config = dict(
    d_model=512,
    rope_fraction=1.0,
    attn_scale=0.125,
    train_tokens=605400000,
    dataset='wikipedia_en',
)
MLP neurons of a small language model. Each row is named by its layer, matrix (down: output weights) and neuron, and shows model dimensions 0-169. Each number is 500 + 40 x the weight over its row's rms, rounded and kept within 0 to 999. Numbers have three digits each. A neuron's up and down rows have the sign that makes its largest values positive.
After each neuron's rows is what it responds to, as a language model described it from the Wikipedia text at the highest values.

L3.down537:545528568435530504528451458580460537511528454493518472455524495422444478469584526560472489512518552445507512496469486473464478524481535494474537444480467453526544520501536455587467550510435532494502543508495515535500511503451442473467466490486556511547523558530519514564503500477513501487551557484516507428491533519537504508569511548474444524422525545463470572476537467520495441431503509502496564533454505520461543482531558581471518456480543514497535514475495436484509464516526479514483515523548553487455577499
Responds to: Slot before main verb

L4.down1406:540498475458428549499562480524493454406476650472523528530447502542531533478504506450484499507559443526462545477493473529538520555498571532479518545523464504517485500524464501493508494497485504503457461506458555501461498502498579525488466498486560580502451487468456500512548472527505480464502487524571475557470540582464469483589525427510558508558523547503522504501513469552502522511507413501527465517478541525508520509501495512524457489552540507509540522567493515467557463501505504446529435479484557513488484454
Responds to: List-item separator commas

L4.down1878:490530521452551439497472512490491497522478492471487529472484475382517536453471452569525556504562542466508460510563422476441544527519572497554524486519539458425594554518577475487531510499446519506516558530459577620526513515472459497523487515469538552537468540488485479522537421417487484564538518434505545490440473531464533561502527510501504501455545459426491529586519472459489513546491527450538485539451514549493424502513509540555472532511582536467599550488491478558529486519538507491547511467472549471525510501
Responds to: Infinitive to and would

L3.down180:493529487511446510555522445497543426493537558471573524528488521454510499470429504491470468517513508526490484508527455507571462530402488507479503481516462504478499557526461491471485513482484461455450544488521510508455430449530489509476476444566379525550603486440539553509517478476465505504556499512536468526533512530497486545541505454549558500540505528473466564534488493594482535449454504479478461479474492485575500503539483477490494454526441368486506502507480569553502485523421440450475439550444505470464492428
Responds to: Punctuation after split names

L3.down497:494446522541552442547429527518475496533453526474496477494570492539446451483501562523438555540571536544525529524483487476490525511420544497506482462497481458532527458445475464501568570509434522560473522497545490521502560502480489530520554486506516519493500474524511525509515501509487506463467554610497501526557531523467458497503560516469418460472508536509510510504489503533506542576488473548466549466488474516427465448491503520552527472539467508476501505553493529486422454551528579573469488534408541542394511467
Responds to: Political party names

L6.down797:506487598487453460579465476480501485443493449528516449476522543483532514524498517516532442458551460428527510423496540505517529501462488500458522544500525515409407494477481527457486515548507518522496494583465562519521532528427484443517497552504556464447490451567512465503562551530544462483465448522434552518494543509488563473487573509548439489496520536518505546491480453545495514483486443536483517423537479560462452462565539501479541472563482531490445544482492507508507498587475567556511501568457491441504531474
Responds to: Election and officeholder tables

L4.down237:453469451526511519497450508494514523490513530437489487511514481468448464489527486506443508456535515468463524488551465422555488468506435463500494482527496486507474574476509561494504455514539545626486518554512509509554594508518517459432500547478623521529477443406484455470520503613450499461526494493439550527454595567515466507494482548509516526488519476514524486526506538575517496551534482456522495529525509538494438438571520493559469457526508465503519485473483482498563472538525509474523439513547530558399503486
Responds to: Table dates and name pieces

L6.down16:518478509444545446485465547496424508508451568511475485450478466429451407464458529501480540507544552551450494521544500488472527527478455470427425520536430490491522497507526492483545490440497497475479544453528496550510519501540445558596483482522550497471525517515473464549577460470504571517543522511556516466434539480492509457525444554520512548441460549433485463451509474407559481502415475499501460534511495480535461524498521516473507502472472516514459527512478436496486469547555484503497510514420555499518512471
Responds to: Infinitive "to" after verbs